MLP neurons of a small language model. Each row is named by its layer, matrix (up: input weights) and neuron, and shows model dimensions 448-543. Each number is 50 + 10 x the weight over its row's rms, rounded and kept within 0 to 99.
After each neuron's rows, "fires on" lists the tokens most often at its 100 highest values on Wikipedia text that the model never trained on.

L6.up955:35 64 49 63 41 45 44 56 39 71 49 44 55 62 54 47 43 35 61 48 40 72 44 47 46 45 52 43 40 44 47 46 46 36 41 43 40 48 77 59 67 44 31 49 53 48 32 53 76 61 56 47 64 44 50 58 62 51 52 45 60 61 30 65 46 40 71 57 40 55 62 55 44 66 72 61 40 51 44 49 57 44 55 43 65 64 50 55 63 65 52 44 62 50 34 56
fires on: " =", " head"

L6.up954:51 51 61 50 49 45 70 66 45 41 50 75 60 37 47 43 56 55 67 60 58 60 63 58 50 55 31 66 53 45 42 37 62 48 55 35 40 47 44 50 17 47 56 45 62 42 49 58 47 48 52 34 54 46 52 61 47 38 53 29 41 55 41 57 45 48 56 42 41 50 49 49 52 50 39 51 60 35 58 50 42 36 47 62 62 57 65 37 49 41 37 25 48 44 47 42
fires on: " and", " in", " &", " de", " be"

L6.up2644:55 49 46 44 73 45 63 67 64 59 48 51 70 67 60 55 42 29 57 51 47 52 52 47 46 37 57 48 51 48 55 64 53 50 57 49 45 38 58 50 56 43 37 52 56 37 31 47 52 42 57 60 77 43 63 46 44 55 56 57 38 59 60 52 46 59 49 43 66 55 66 47 51 57 56 67 48 50 67 60 61 53 50 45 44 53 43 49 48 41 51 68 41 71 60 34
fires on: " P", " p"

L6.up2315:37 34 57 46 49 45 54 37 39 38 57 50 51 43 49 67 24 60 39 38 48 47 45 43 61 45 31 60 59 49 40 76 65 46 34 56 57 60 39 51 55 39 41 53 44 54 43 50 55 37 47 61 53 49 49 51 31 35 59 54 49 68 48 51 56 58 56 49 67 62 75 65 46 42 61 53 34 46 62 54 50 47 49 59 52 54 61 45 54 48 49 46 70 48 42 40
fires on: " (A", "-A", " al", "A", " Ar"

L6.up1941:58 50 55 47 59 26 61 63 44 66 61 55 43 54 54 58 54 63 30 46 58 35 48 63 62 43 28 62 28 57 40 62 68 53 44 57 60 50 36 45 59 66 44 45 47 54 55 47 43 49 59 48 38 53 55 55 52 43 45 54 57 40 67 55 53 74 47 48 50 52 44 56 48 50 58 56 42 51 32 43 45 52 48 54 60 49 48 74 39 66 55 58 52 38 30 52
fires on: " has", " had", " have", " also", " not", " previously"

L6.up1904:40 53 53 60 51 63 37 45 48 36 51 55 50 57 33 53 43 52 51 31 52 45 34 28 37 30 54 50 45 40 48 51 46 49 51 39 56 41 57 41 31 56 35 48 39 54 63 53 50 37 50 60 54 56 43 40 87 47 62 63 56 44 61 50 54 59 48 72 46 41 64 42 41 52 58 66 53 48 61 51 57 53 58 57 43 41 55 61 56 42 59 34 39 72 48 51
fires on: " Y", "h", "k", " V", "sh"

L6.up1883:44 53 63 50 45 55 50 53 70 56 51 47 60 49 40 38 59 42 44 36 44 60 57 60 48 49 71 68 43 49 61 47 58 49 40 64 53 42 62 63 32 69 57 48 58 56 68 50 66 38 48 30 65 50 49 41 46 62 66 47 39 58 46 61 56 42 42 68 55 62 66 32 61 73 49 65 47 56 45 64 45 38 53 50 52 43 40 48 44 47 53 34 42 37 65 23
fires on: " The", " the", " \"The", "'s", " K"

L6.up2361:39 29 50 36 56 34 60 41 49 48 44 57 54 46 52 63 46 57 39 57 59 53 62 52 62 38 46 58 63 40 44 43 45 54 49 37 63 39 54 52 57 32 47 55 41 44 48 55 40 45 69 50 63 27 52 49 37 45 68 68 64 50 47 45 43 58 50 41 36 70 38 43 39 56 38 36 44 44 37 57 46 57 59 52 78 51 58 44 58 62 45 57 35 48 60 48
fires on: " (", " Mar", " Bar"